python train.py --hidden_act="swiglu" --norm_eps=1e-05 --rope_theta=10000.0 --rope_fraction=1.0 --init_std_o=0.0 --decay_shape="linear" --batch_tokens=65536 --dataset="wikipedia_en"
MLP neurons of a small language model. Each row is named by its layer, matrix (gate and up: input weights; down: output weights) and neuron, and shows model dimensions 0-223. Each number is 500 + 40 x the weight over its row's rms, rounded and kept within 0 to 999. Numbers have three digits each. A neuron's up and down rows have the sign that makes its largest values positive.
Before each neuron's rows, "fires after" lists the tokens most often just before its 100 highest values on Wikipedia text that the model never trained on.

fires after: "==", "===", "-", "20", ".", ".\n\n"
L4.gate91:459426428458554454473558515416578521480524485446506580484389473518531481541492588510512474449495462473488492539559523481524441503499516449449487454502574517497504495539454514518480402541531567509510370529539534535526540471459542538549492500455540433485514481469473522492568403489490529469500501487555443518481484518554471463508584513457461477516458535517557466507456541481547434400539522519528460516485570556446491476454505469494454600444535518475562547510513502527523460524534516497497509499541526483503531490480492507507440497521507530522437548532503502520408560507483552504519477456512505517485523429501409503542560409495475501490472500506508488496529517551437501456494
L4.up91:520520443479500410541492502499503472445512526415502553464459487555536598445470488548460484496494510495505451541567502454566462434498520468541562464512478476474468573542475517596476511539528542559521455497485516455558523419443567505532524487442539497535499501486501479493548507476467452410487479522532523552489514518476500533522568543503461460513484562456542535542501583492575504426541495555517443566488479505544487487473450388424509534480532432432531566532507529500500430499559519529427508557492466472503502528524464443517493524509504540522434463496448480572504427475511504478470499481464521452486486465521478473478483451526509488513539527485523528541454520588426541519394
L4.down91:482525483546464521469537347563443482433473480500456487531499475484502469494543486487547425532514541504480440457440487486521509497478494526601515462475497489544453535487483497495459523610547446486485507465520553478524474542605515528527573548532432454488486514475553479491436499525485550529510506499493503498445561477532482483523495477559519509513520519520510525513504558487445568501461487508498485467523501585564464460469491526484542467564502439461536508511565486461406555540494411552454505432474509443490557480499476531486473511517532488669538511516490553483534554512456475454501500532546456499460456527494506481562478518485487473451539517556462538460406476441477560503538

fires after: " on", " the", " late", " mid", " born"
L4.gate571:491568454514466550523449584491490551476460528500460471442414516529452476504471485444512527448490519484392470505495536518534486496505480420481478478492604501510527502521517485404536425523499546489471531492560487587515454528512472540420488433498485492520557500477515562528521564551565574530474449514443469469523401531532523514561472491421519574541574473476533559474490457568541516512478454493501521431466461537546468456497564475559538476532548540503503518554419484497567452453475420432455561481539474510554563480478521469513496458556523515495516495458536506519487548475539564478469452529529486543478512492551517462562460445496501531492489505527493528497497450453447504471547
L4.up571:543491544566432557596469560435461499486468485534482449522479482478471540437557482459508497479538483508498433445482558502433508520472460498463469555527533504543505520521542484502522500449523451522448496517497476511474491459474453497488467502533537439429525569476482538529508555494474540572501524474573480481499427477604489477527495507460522494463507427539514497537495505550484469490503497521509489463490459617541538574504543472539453521541490487495485534526505505453573527498400412401500630542532479493523522472394446466456533479495479409499547483534500497532476454449526528411448485546499450448452520531523498502479461467508461508517558517470525426563453462483549493472489
L4.down571:564460573528499483477515464468510506455487522558531469507497516399540453428499486432490560439508498473550387485491546469481464472458466459454494496509507469473475516555467469487603528527528545489466474516516562489494510522478477440534508493529513542522556496440459535555531493525482466451569528508461481544530493525525498518524508451532484501487536479458557529433544523524447401537465531487455524523563452524478541547574552486485473564495520512520568548526506536518472501472396461436527504511466521560586506521459486450529445534537458466654485452440490467488496451494492471450498495517488464472369507484547526497471525476528585499430501501517524435526482518447526522477509

fires after: " the", " of", " late", " l", " in"
L6.gate67:541457487495526537488483490509457479504528475515533496464471511497463544492471501519495570543459499493472507596578477572571468507452568528519402550499512542478434474461547501491516419561535516447515489433475411595483524484484494463528501499479555525516566390540475531525464528504486511493530455539454497484533504556496424562506498525569524477540489411476518475511532526521499402534524517475525455512516500486465459480465487578488554476444500544483555518552484473497558529496462524421577527473500437476528536429497520563524533443493461549529485505480454491527556496470519458482541468462459536506506568556507472491488455519482524561507501492529427539570532402489462631512504
L6.up67:510495558519525617443540553514558487483550518522501492538557493571490512528536446576481514522470467481443497502489482588490493492507490494491491507477499481497453543490535558545488441469552450504497467529538481547438520486518524494490433447475488534541557490468531502344533487578542513524531501440462524426536506527496531564531445486514448529504527482524418497501445493548468482571491503542495513559466536550549447565511514471459546522546524485487504537479501508591517508473516487524485533487509484530462498497420568527543484562415542518511514446597556473499455486490548442427474535502453462483521528543545412494493471486443483447445496509497531433491477514411562518442426
L6.down67:468478504494493551382561569476538430510524567509495512517568481545556552476515524500499457499484508472485446485509546457500499506456504526470443479497527510543479559524495495597554507394479515507505477525526482436519501495549451469565538471507543498475553528510484548468594453463503450596458489517452499446546440506519452445503574489455529503564511480446427468519535464558433508506487513491506465454463487485458458468476478538431417523482509479569475510457524494559509561417472497540540514477463449526488484527498455458520571492514573519584472524504488492477469482492487489429430508424512421509515528505570515442444551496445471440506487565506525450430476472458536520489433

fires after: ".", ":"
L4.gate88:542445446545586448524517520508466515552527482523481548492525479453433482478490517506501530540492477454484548519473519528482469558453619599572510492502517554539506449542543513524509487540494515540549493460493516473499496505457579547485562505513415469495539517415518501518478514508517572496523508451552531468493505508533509515507547582499492494549481480453530560520507493502466541475528444512545496484443461548421468524483545423576496571506504463485531478445503513514514484558578511553523506532481508421527450509504504376480434521549502490498566419533494509577485508540529469524526423492467442528423483500477485568453373476509437487491473562477530453503423478505482473500549
L4.up88:449496549582438476539568481557467524493517571490503432461506521457516539479521482534533505532523517530592533540512514466530479468448519508519504586535471517456461440547471552540495515513444508539488550547505500468466508452466503482496513551439404519489476490443494458506462538512432554484563512502484574534480506453508530467486499504535470504443465478476492560580446506430448475508535461575481500512464533482389477517502535535564501497463470433456468507474561493446426550478488451450547566505475532457485430589448471532496501547531516518472488514544493475488458474530494417474493377514484498500469536509481460570498429531467465431502539506479548480601472530568439522502532
L4.down88:452405565456503556458501466523561460413473488496538538479523456507585497500418461514496402560531483522494565491519470489557500498424571467455497551563615529524468497479431563491466480480488557483474502541431522493505449415523470462476511525532489467492519515482564530478504524523543511531499553559537530503458483543484514484522596543487475458489372471510523568457397558441496536500471509501496522540486488466510502460519519516486474544497506572483562537496519482514501525433487466506442463533502502523526491521516448503504463543480552501516429463443515514505515524504500535519497449472433568598449528549544521519536510548505425477491494541466499468549526470558494521406508

fires after: " w", " W", " l", "w", " f", " fav"
L8.gate22:458463480536496522503525513530515549491426513473519587526577493497530473514548520501513536435403523509481465492388550517565529449602481564509592491511535510518491476527446540504559500492525481526501475541447436492465451528521450495480506487477566526470535512561477491434541499558454476480461470462517505478460486504467533544478508497498500505492513578546507567433418451481496448534468451512501465534510506398466487454572439505501514541433477448554469502407501468554453477520472443517524446512525507506523497466477453531444427504478572556442469479484442488503496532582509486527527502510474403464508465491456504496466483587504510565493563482443563438538498523504428514477561
L8.up22:418464557470465518468529486526481494499527543538531471563488560424458488526449496479560485504493498535478553501525512459447468480563468517520489469514466450496512397501479540565530518473511465582515539419504508506537491493477554495539446579509476524440494525438522508574508549523472488431444410541480591552531491510479490418493492500565494503511480478543489563547482505562451523458444523483437614499495447424516529478453475541581462455501566498572482544551511451531460485487504518451503489529514475506489470475505487449527499469455563502489438503508480479497503533508468520418552452463500504563413560492482504492515522481483518438474504476476527519447358444524419510481481
L8.down22:470508504497496537491493598484584516498494509555467531452497557519532540474561467504374485498561524516534542563511444493494520528444493511449539489431496518490504513472574431500484503505494494568443511519536515531523494491361444464526484522499588519562489467505521529448474461410516497529533533483524535500501465544470524512520523502532521515485489519435480470513550544492493476486514443469521493574546547541521495482522466503524477515477430556520599532485454461566539560543423499564535495450535498481545441541496519441567439533547476520413520537511479547509455431550493529503538453598483477573470476560565494475493461435539473490477534458501421511554521552476537509452492

fires after: " de", " e", " De", " o", " be", " Bro"
L6.gate521:476545494529467481535506567449494504503438528494569528463437491479592478507550527505428463509530541448499491472527433513544540487537488518535465555480455565592471567464448527517514456443488478495498487486480492468525510506519453549499471502444529523407504502523469547503453488508460472411491509561541487556507531474514444493517451540509531493526423379577501562444434496570542450477476527539534548473552480491464555487513499481477608588517524446511515495490458509477583470540465584504559481534556428509510459488549517500485547438498542487499569531537494437455493515518430491538451488517484492527539460471467526556555555533483573510507496456465473555434524522518445504545537
L6.up521:506549544618470434500530556522479502494428463449496525472557500468452546460544502466489484570482594502463504437513546472488456473602491460494470504495519519504542499517454473552509467492523461540524554548456470555505541440506465446523428490490540542489491519415503474500431541513482506538443530521463591558522547485457483508516539528548466520558541506557543525463497482505517478613372474475533459504532455559488539518499466476553511537542490486510579474441537429583531518499481509542556447546548547508558434441459432508515523490558540549491472497543438471491464469506483480448495551472546517517465505498535520463511502504487597461534522475484494484459508487553471562532529
L6.down521:441492505549523489470429464506508563483514485525516497512506463566502473463572507523514435525564552498453516532534544479466519473476460481555520573519473486633434445456521507570484524511476499551508481465564461456614503483496455513459507527487497490502597525504425407524434527454433452467503429480518453508452506544547574567546489504471487504467465549478538546484524467584471413511479449487453491531504499521465501495566489530575464508455569514520506469500467462473497497479446523472434485454460539497505479533533469533508474455490495453458534445558563520548539438437488504512499467496456409438508448520552482487462504581471543502594513514536482462517499470506444459481475

fires after: "v", " g", " he", " Sch", "s", "es"
L6.gate468:516489497535525526477501519450529440483479398479563460493423486558544480462482488507457434514453572517510461484483489487466508564461521513488493532509503498493554519531538515518473427467439474486468547510470492590550482503502468566494421474454485572513471545545477414478487497450466579429469414465486550549471543553479514505536473554553530494491515503502547409559479482515538502482512479491438514550584517526494451573516529470489520540540543529550532476451476480518439483566502516467451478560465481491541513509547508454591452518576507443481489526529610506497470484573544497532479535549453542386543476474488486515535551474509454567511415520440462534508509549522512519446494
L6.up468:591571495581464463501538499458459469517515452515533549482455517547495505504537588527482558517524527567519526508486545544525445494471530484501492440439469535490482473515464460427531487499504454516475522515463465484549438522487524522505501450514563539427497441518494473427468516447533510452516517536527513528523459480509548463444569492448597527465433511515516444532583561492603459440536536541477490558500446514427505450500496553485409453542544505541484535466528515557489492558471499411552535476483493509530497566531464463486494461489523474520493495466551514475545467484494501491433444450528569528492562470469509593459468568504433462609563478554510445479533544496478496531494
L6.down468:576519556495488520574452536515591504458518536487489470450500486496514489484543480498503537537457436496485523496485521512473491421524475495478451537546486538453526502483464437532515524563478472504488535485594578513534486442310426517555435505472530522477493465489516546461465523469557499525491529521477453532490494566505466505568481500515491513562474438497507530523552531461522536549498503526488506501527467452445426487504531492418482526490544482470573477574559483548517580484497473494547496447472532508542507516521544458470490492522565553409447528507459513480509503497482532541488456533432410513480495459466431459592543501484592535419477545505520484422537467474540519526469

fires after: " (", "===", ".", "\n", "==", ".\n\n"
L3.gate308:522488386573415512468487525541487486545493493533495440461479516482463559453570471460486477477504560429400494534487451501553500452519527480549460459531496473531551541487507518496519498485546457508490486523469527521509414518541512479476533443447523478495502552488438528478510479534493514431532530468499537566539593502485469494508488512470548473535430501474590521471523519559482433435468513439509418500475549519466588551452527471486505439416491521479484461471474461446458522529497580497526472537582462414570471445590591468566528533542502551508506515515530485446494497470486512514519514524452501436480506508491441512493507499533560526476395483534496507441440454445504522452489
L3.up308:556469513553478464472490561529499488500396562468580544423545557473544446491530542492530403466417512482466516523487492521455520467507500562487542566502522530519440516492506495479514471459438497556523492497502452523547494473481483497624533502498432416530545461485474452483482506514497511490420586442506491479536478443527479492474452519511501445529502491543526496549524548541464412531446529470503437559559522541504565442537448438424500548488547486493514457543524472492438537487540472505438475431437514506591480463465492535485512570502480604482509455522480512488511554487513470510463567437509564504481473477517480460468493457571537489543509433486529467528499504458488584483481
L3.down308:507512496489478541513473459523485585543575563456474482542453550526505607514526449498525517527482428490533518465469499477469484461506494446555517538602407516572521488513480528508529507540516403462465559413468482512462494512437515459535473450448548509564514492494475483430515515519511484448507449533434500478382491522534447456493492453550478497495457478469472518446465529473538520437513447540548506507412518491442427457530488453493497472547510549522447503487509468471542526537470526535480507550478582517471523522514410494447475499522533500567444475494527463483477477472504514467472508543515464471452489467492440503552470484369547554566528441473456450461481489431448525516439

fires after: " as", "s", " h", " sc", " he", "S"
L6.gate357:478479481553484492554531482512506475498456511499474475433441497500490510451528531530493386524505494526457511503535552459540521447576536446479500563536588546410434552494435501496443526469537518541495509573445465487450509482508532585490453487538465539445498492461477548480497515459530513580440436539495442518490588546524519562533468465432522478481407487427512498517504456496454418482517459491532497456538527401516506522477456417476530515465503460454558504524498472525489478483494576436559596507494452476560521476495400462494527488494554425443482516464571478464550510518473487546475482470502515498565533529502506576501516473518429519518504461523436513500536524555513519461469
L6.up357:510490457501506505461515518442434477538426519452573481538413580491535511379461482499472544524478516504480515527498535580472426446475514491494521521479509482458571403597522493443526505495532486539466548468549497557475527477512452477478519517514424511459491510491539487434519442464497572502537541509486502614538504491514580533497504426474550596473512570455514492526467498442482586520468485499471491549549438530482598514483497432498476526534598497559495481524518500531447487479517541450506482473535506506559547480460507447491517451450534554470486457532493495524516507566504545510498483511489515449510468484545492545536479509559435451510506471531392409533511514484525470454518
L6.down357:491478446550538425476551468511528512509492460525494507506495584486557552500513507471500578485533540483487498496458503451529585526486469431493535436494545505641519484535488488529575528585520475544513543468523526513507511509565497533530485429470579502535518484525473512469472504588506529503466447433504509540520420429532480526476520513537492473470523495487484502511470523493461532573506512467437449463466442481527503527491545482518505567568520462510462492492563549521422480502521591504541480435499511536445524496617502468495496491504567462543540520479460439422518525493538563564533586472436511543543425555499507476532502514515439450512549501394537484523513516550519573456479

fires after: " at", " the", " w", "w", " At", ":"
L6.gate107:427471526544491559457483451441556507484557523495459532463520536463498506490558515504473513498458515517448539523457459524464523431545478529489434518429592518468533424469541549443461521484512426508537551533412494510530540520585543450454511463505535593392562472507489545491613473524608480468494514559490466484494485513549499492542462519506476528455530501507549515467520566476466456483548465532521486488455463471515498497476493501559501536477439499528549521474499550560515514546510544553543559560560494490521475518513489501576503539543479522527530507500547497440514578458495509470487480504517497549440554481513399550433488529517495522510398553504484489467598567480494553493487
L6.up107:593481466409531510452449491497531523519534516495529439522487478424470533546554476481519477474508474515481435515469469389466565464533449486491579513510578473464540462537471527591453497553488490462560523481489470539559547450438592488625465508459488529420439459574454478426443490481515516469498446488485487545506527424492499506498536476535509492522484469478540438481495455501444487524562527514532524585410531504511457518523471541486556522484481464523509442489484452503512472425480479447496597551516555515463502501490508520508528519531542526408501456471541536542553503498475445447506507524498505566471450501505563543488514537512533432508460447457510540441449489462503498510472
L6.down107:471524473470490565513491519508513498507528499478440496501529492470450492531514538494487448504515527533470461461473608508486511527461430505516528544536495441506515518484507483541500442478482490498461564504502472525464455472263493492506545480442492541530477493571482492548474539492517435489456441419454425475422501464534510568464563520499515499464549494441499502516482488509552506568485519464412519523558526461512508511507494492528468505451523501491529461515478506512539449465472497460535480519542526568500505442535459509446496499495538499273464474552496496466489454496433496440476468511511459474528474480452499462493508513475468538523479486560534462491466540484515515565479

fires after: " Pr", " pr", " Br", " ex", " ph", "r"
L6.gate312:588494473463449488543523561432504478503424496476592493448499523502522502506574506527500589549541538459502488438436492532540485540515423429570472486392484542536572529502462535529503497485478540578543472439522507506521536498502474499527464551528473506530457494442535510515513584565499479516423490507519523566522461493529445529482471474395481495586498511454493463460487485563496577517524504482529503489564551541495513462506486485463494486537509466538527456458498442516495504496429460482491534493513577484604472451538496534491494512439573476441533534567460492506504569540486548582530393478566529507514527492537530539466474518508499525508479433527510544496534494492459498429578
L6.up312:514390478542436577465539478449500424516454549468475546485566495542504532526493457462453518448527427490455482561477515469467480537504498448519426499481538531476502502559541514506445495486537534488609500490407512474490506481514485467425415486474478541542418498445561553471535471562503524504504479530497549532509463530391547557527448538474513495493479515524461514495471509476488555555458517478520516540451610504456467541460531458495473452455493476506494481431560441547464480530418493408484482493463474533518484544487448474454476552541533565497397433528444481459446485530434502482455511523505484495443451496557496430517525468534471528453516486467515533527511527478560531491492
L6.down312:385477480481465496520459476549445511552498481526508526530522480523552515500472512467466504515449477480457422486549485449502479462524494484488468508446476440509536464491600506415457476460395482563488540560425535421501559508472429508526536437469464524568490485544530584481515512481486456499573517477516488534360445442514466487524446556541514510501505470554445547477479459525485431494479494480461473462454520435508503522511523474536548480490493509520542459516587474405525416490505492538603505591454492439517538564478518430525448485428559516443524484520441479462518496534494515498448484491461525530505452516471542529510557550530470500525500474499487523553498491514568495503505

fires after: " a", " o", " de", " f", " to"
L6.gate393:475512536589485483520516506510557532481442484497479467550440538526567559478562481468432467569498595474424471527547562509494512466621511526533501548505557539523459442534523492504460479466472426559539458443505492506533408506535456496483445528576510480439430518482435509509498510549428523518433451551502496547478440577527548473489451517551475559537471488545458505518524422539540516521433492545437512431486534510556502472523495547535554468507506521428568523494456537525477461516524523493502505491489495471530482446472573476484486412550454517473549525558481509508505579465498543463414530515558459519491481491478501531496492480537464488574464432528498449462447509542470517468506
L6.up393:487468481525437546535561540486525521527489459535569547491498584557531475514447487476452481546561499503474524487518470500549581616482562528464468509575560513517455572480442473537571484489547471500523519472401496463450532522436509501473532545508483461504513437441508503516494525557489453539540476371527524476507533578498542530499517471502527470444486436564485546554432452416514447545514513526471505486522519440520495428533530529493529517522501499547533538526443515487509444519554556505460571458478551516463467460481438500533488480469474454505518474495486533569585492535464447501455567504490392493584517517475447482556500469528525422530541510456507492534466472514485501463484
L6.down393:449553512479538492485492466464473474546511475542466562463495499570459524491511474504544544534478498560475492476443474519461426474500543415489496484452467487524578480548482494529483559437483559532496507441444550442470530430412465495525535476512507491522537490486488490505522495422506470460496474535464493567464477540524541429399517471392554529509504443491454477494533506541582440545549490491408530526514453471556427488543480495563535500473477421509479484475473532547539500500459466424556477463541525461482513469483456507519569488567551407385492536416547466488460453560491467492481440493527454524473510487502527516539472492513468540488440483554490523514548474457463441515425

fires after: " (", " ", ".", "2", "-"
L4.gate24:475466495558535506531502571501418520557499501531441426539471489447538495488471498441463568429457536457492488497464469458478551506490534525484552506492463481401579474518466563529517524507518429510476487499486487491464464517515549473470495528490523495464508528495395397551362517506505473545480540484559418507438499516513540476493530493538524517433513459518479523530537514467510446438561496548495492505558569530481507534451531482505433493563475465472486486514477516559482507476568555456482495468526448434545477457489464520627517521443493517479565490559488552500570508506504484473485463483523581503492487469439584434505499496401516469530468462500473566521513448547507468443459
L4.up24:528476564396567449510547539480522511552566453543488519507553482517512500549469540438515550550457499564536455479456447414522533520451499517523421537464522522492456521515521464516483488379563526513544478480545478454407467473536471529464532535480495495540514446476488435478527548499551476502511504478540494510488533470483531553449469488588545476510480502501513498473530510529502483509450533526459457505509484497463472552484506450554530472601611508524512453540504532527395537497499455517496508531484488401486514507501488480597536470475503485504504517450506498566493483475472393561539473484489468515528426556490564442499496467578545495610547509524524487494463487453537541420506
L4.down24:532536545502578415514569490489514511500498421477513475484562473528566479561508543462491506560475524414482476520552498417467431483486433517597533530552522510563559515464484473539548566454505475537483473530500440470484465460543406448467478530522529519514482395432522477479590529462549518468572493544489479431505513424476535502496462460475556471452525531423558532491467508480538542430463541450500515499493468503490478541549499498471495490529501531599488518536483538572445477471534529509428510505529517427477552536502519474497514493504546507470513520504510539540463476462496463469488498531513484466553508531531446437458509461498537426531522500473555476442491516452613457499416

fires after: " ", ".", "°", ":"
L8.gate484:507422489511490486578530526510500442584456494516549520476487476588442501459479434494424521466507534488463480492476483504435528552533536492540517496433450485582538526429533536409526512563470551473535503489501498501543479593490499505465532527494529506468527523529567407523505519489519480479460460474527579500486472408498514467498447504499535526516440420433481523387445503497586491525476434449493544472495537563486514514536461489576444527556560441506488479497512519396413531482469522477518546420430515479471454460467572456499526512490491445518526520526443471535510496525516455484523481500482515516542439512497467498540421468506551536522507537491530533527431469435512466443477
L8.up484:515466492505540518496451515502546516576503478566530464537487496532470482449456543429467545539489439452485538567461506435428547462557524490504473407471475473534543451496528422396481456487577535475475542533529511564467471524463536441542396477554546497504554508436493468519483510507523473443433501556523505507517511547471501513524560554508537535555518482536516443465596548537537471530479538519469500461503515463445536511473567476547477559494545458420469515550423450544468508500558487452500535525444481504498532439506446508476503519591482487518518557447459503527542522502493519475471521451505502582455547551531475528464404474531507507557553454527511444511494478495490516423570
L8.down484:510541438475548404492532508439512549548529434485478608509458480575456542490421526491456425513460474489442548415474470452448516558477511429507523393492501549503491458544488533425527501503501503459575516496471470459488544536447496506529504609470438507483499506482521523500516489415556454428478545485523473505515486425504524472521490572581556489546439467464498570456506532448537448488481442447459523482535569478488532479476558475506514503470457462455485486513480456479368437491491489552539434465479461492531501449511607579465481467502462515588496507438509494524495519490486511495532514462522494484489516516475514496497462489545503508520451487510533529529469472465448469489512

fires after: " F", " f", " t", " w", " o", " U"
L6.gate229:444476504522551471511442523506503513569474474521511448548447529525568532526611417443476456467502533503537486391563539520481506516438520504574464479505457466445548540556575518495521475433532581473473489449552507544464504492494497557525546467492387514481473519524475545534490501536578478577441484458471460468470460507585498490514467511508557474498487532508574479551494428495526470435489529514479511488562526463521564487431441483604474485481484480487496473527422492550522560485472514470480559501512493523545541457445513451481468548579464424507545433498449501528551523549451480515410511493445478527525450513492505540525469497493526504525519478554500464515540528506542533434539
L6.up229:439480489509485569555518519453534505463507532468467503510550460472440575479476510474491531495402495435481509467401446502503524487517443521518464524432500493519561454447431490553482548476451502523498505517603474465429499539460473447461520493518530577427443558502538556467511553451518517548460543491534533509517369484502505458503544517437509529497480522558515520548534483478494471605370465507457481452524507597488539530517452469522538441490499500526496436494485466438561441467461497521529471504549468532501498460462491450504479437545547520499551478513481451504499493421541493510497482471477506481484520547510534468461546538533473466554577471543468454505454507448426441462492
L6.down229:494516481485508487480509537467502527481470475475564460529472502483535541438533553553536529495486458531501494523461471593461546439487464522503466457466457511501514444471503533509424540453516514508520514429602479512487585530432487479521514546553574546556481492524491470478464589498541474578548514514508534557466485502533519459457559416418549518474470431552434457468588506475460525575502405565524537460591523536457494535499482515456464521539471516478520506441540472438543496535444533513557488509513492460479592445468470500485499467558485523491539587494479534466583515513511443516509526509475553518517548478498559500561588435441519503487500504550442504488581547479492496525507

fires after: " ", "-", ")\n", "\n", "2"
L3.gate129:508389454480495508541487553488461473587471451423528418495555510469488587586548536497547518490554452512549508532535538538522473441518543467486478500492488562439493513485501454507541493567538480543531452571539553503478509496417576451506523425465469504496491526506443487448471500473486530480531468461470464567532497496467492466496510581524487493537494471496463497507503509455499512469511575466449487488488509501450495501419537448536469538489523536477391487561483461555491553497393507492486474539522490510456461451551467435590581404527527517440524509461453504510512512481453540469489470512473511532448395482461480505522473525473516517453608474474525490455440496533533495527558
L3.up129:497468457497507505520449481530499456529476496474487456470529540519459508514545520542560450530440533504533498577477442510527472461491509474503489446393488466489418366534545545435470549506458482558474462466521521442540494457505481532524499451472456575460517490527500519490526524555507464436478576535530485552510565517547553435504474524508508485568432560456519508481501575494511443442504518545476506498482539485452569476492443499500432455501509581482491546463454490483487524495435574452484509450496426464376512436555470472467533535503542553458472441468485455560500523556431535448471513543477526532559480519392536530442456552500484551478474497496532518440483505510517465489529
L3.down129:515547530448543517483586418575526472516461558583470493527481463523554465390552550536511479518595530517474454493609496474473485487530418498506524484528503523509496522522549519544488532481509508510501477564483492482463538548606458453539478531507527543528411488489484449448528520497539494492450542443511459526484487511516512479444439451506440488437520518468542427506505418511533511489524466525526539467490475468524532485528492498418441470444501469550553486514463517444484503531495442508483507441511540502521509506560483537559529527486475493672491525554504488437498505569465523514502535491498468475550589512559492475508472473563465537474490529565500451532558495478529465447574

fires after: " f", " w", " September", "w", " short"
L6.gate558:479494519486522552420495499556530459503558525502485468491508452551507605494439513525486461521399544454399563470477490509473534476515583547562451507529474510506553457500510550521544432488470524531499533520506472568524474466475509478463519537522541492461506556458547591443487557457421476531446467529464480465509462605535521440446513508488441554457458500511491468459478504441506486495465518587516487500514475482449550489524469545470488492406513488450486517614530482513475517485503537565453523528499479532478508435472504402494468452512544445450543481477512527488480495518479459578513441487492449552489506452441511572482545438530446501418596512513553484515532526536518498514458
L6.up558:439471545509446527517413506522537501492546529490473514582442537476454489470511505493529519485448571537447499561402492530541535524547476471476501506497525420457522494537485526421436522561525460487437470501579526433500466481491526497567458528535490529508513492372469474552517467425530506475462525553503601530498459476506527475517504479597474498500476526558495524432511466476491468529479457517585526447492455541593535550496479541491485528482425538466482501524461582543555517517505432531529493494526496538533472550540513503536416519534508513570483506533489465530428497404566546526542587492607482518476530577469500491480525526475538490505502517478491462514468500509489505456442
L6.down558:440534437504470483520501517426520556587473517469490540511461460589505493516579461443442533468549467462596494537513475466470422486502476417446454518482445523513483455472518448471453509503427445471472466477473459461421501473530468539544419414539565535542500501508487537544502547409515444480551491571515494463475477533438384445555472534513527452482417495521521476506440464520515511490457476492479553465545487476514434524547485532515550504469574537479498443477503508484488481524467535477496495508508474444470498472438547484518490510468523470489503477507481429468520448515492526541537424484518531462493565568498513439491529459571543531516511457463555443520529491442558428559492

fires after: " J", " j", " h", " ex", " Y"
L6.gate507:489496535475555442495527513510544457543482479458467464444429496447497494472474538514471530472557465477452492431462553474511556514555560523486515480498508511525553489505514487464489413470492525517522404485408438513448527486461522550468474532543441564481489481498540478445505517497450444528423494489553480520511542510569498528489540567537544460463433529476497559473457533519445473541507439529485444508560515518452437547588508495431442507514454510579525584533514437472509512493482544454524464513461440536561470460552462467493483546422515428460494570477425530581483482547519426481427512429536535473544528472512510492485489445506518412552475526499433546559502493492489486496563
L6.up507:412510462472520476512473483468547539535453472491489415489478555512474534553468459487499489548496525531470503437448550489496513484509511468465521541526577507508511481525478469420490492587549397471433501482520474539403483484482466466500472525542525462477502528510466531519490485493518495478548509572457443558440493515568518613502517488519470512513514568531502521598557455524459521465491417536546458451482459455441527456544488492527533494541494459468539503488522462481506481502494513517461509521544510483542541565499419503528498488478488479558394555489442561565449577561546523471595525477502537503475399480510369506487478556532496495524562522514482481530433537540551495462479
L6.down507:509464450431502446483562540515521534544470560501519489593530508477473492471482552445463551471466559465469511432469508485456594554451507558536586492501507572534539563536525496446482476465489493583494526543378551552487499539491521575486475542480451481509515476467551559544494489510441448516455539457499540561499571558519407448461433507517481452490480468507495500567538501533488456526494505464505464485459499540547467507535436508459510527523527527543519476488502523484484526485525536484501536433514450467506547515474465501386512539501504494411524560481448470421501461489446535567504558564490397514510524542497437506518473533528501426490571495468574466533503520492544473483491

fires after: " |", ":", "ation", " ft", "°N"
L4.gate243:490521472599442494545492539480587491529503506485491564553441534493490517515544439509475545453510494500535525543525530496474452443457491535473530406461510484433451511468511511456527451468472532470509496498509452530389503460473480514455521434500506561533545490554395482473458496471478522492531486583534532577483585445511544486472514543481568521492509512481452469598416530488501443516497548542445504473517498511440529555475567442548436466504579505539502505478449532479459479493579510519503544560489475575556538523503549483545438542448475525502566484516494548553504471508429533523461486510460469514496372586495467516448484450531481514498518537446453480503500500472526505441496
L4.up243:483444540509515498552446446477492534563536493432485495460520509495461503545563488466506494487455520556527495532495518550483487489471510487490591380450501493478532483474598494488514445471528575447424557494507544468423482473466475505449479535502446482638525487511511456516505520555498545528533457554599502492504549505504491502494540546507450506512520528508442511480458527506526468513522528500498385442546432542502502527513493516486459502442510438548550452487538490473458514518480496473584511483422500597526494468463492440481485556475521517502568455458503519514457462592411508472554508524431502537424442512519536559558504525501510525508550571491467502474482512577470470547430
L4.down243:461452478609540538563566468494503519497489407429499421590453480480527508549481563535568428512501541529496487488487534558538453478454488553522515466485450534455485463426437478514444514512531445492408425545474451561518528492549476459512539456505523500507466554501446519441515439506474483524457468524487519503496530531511444467515494491492466500555548564545491527464383488497486481554482540532471475487540460515506447462504484561511537543478509556530479509437518484498525546507598523532526439511508515539531503477538527462479500558443507425494498499567481538419475527516475501559433460557493531492467495506532523503530440570469453501553469510527565469565442543498532536598476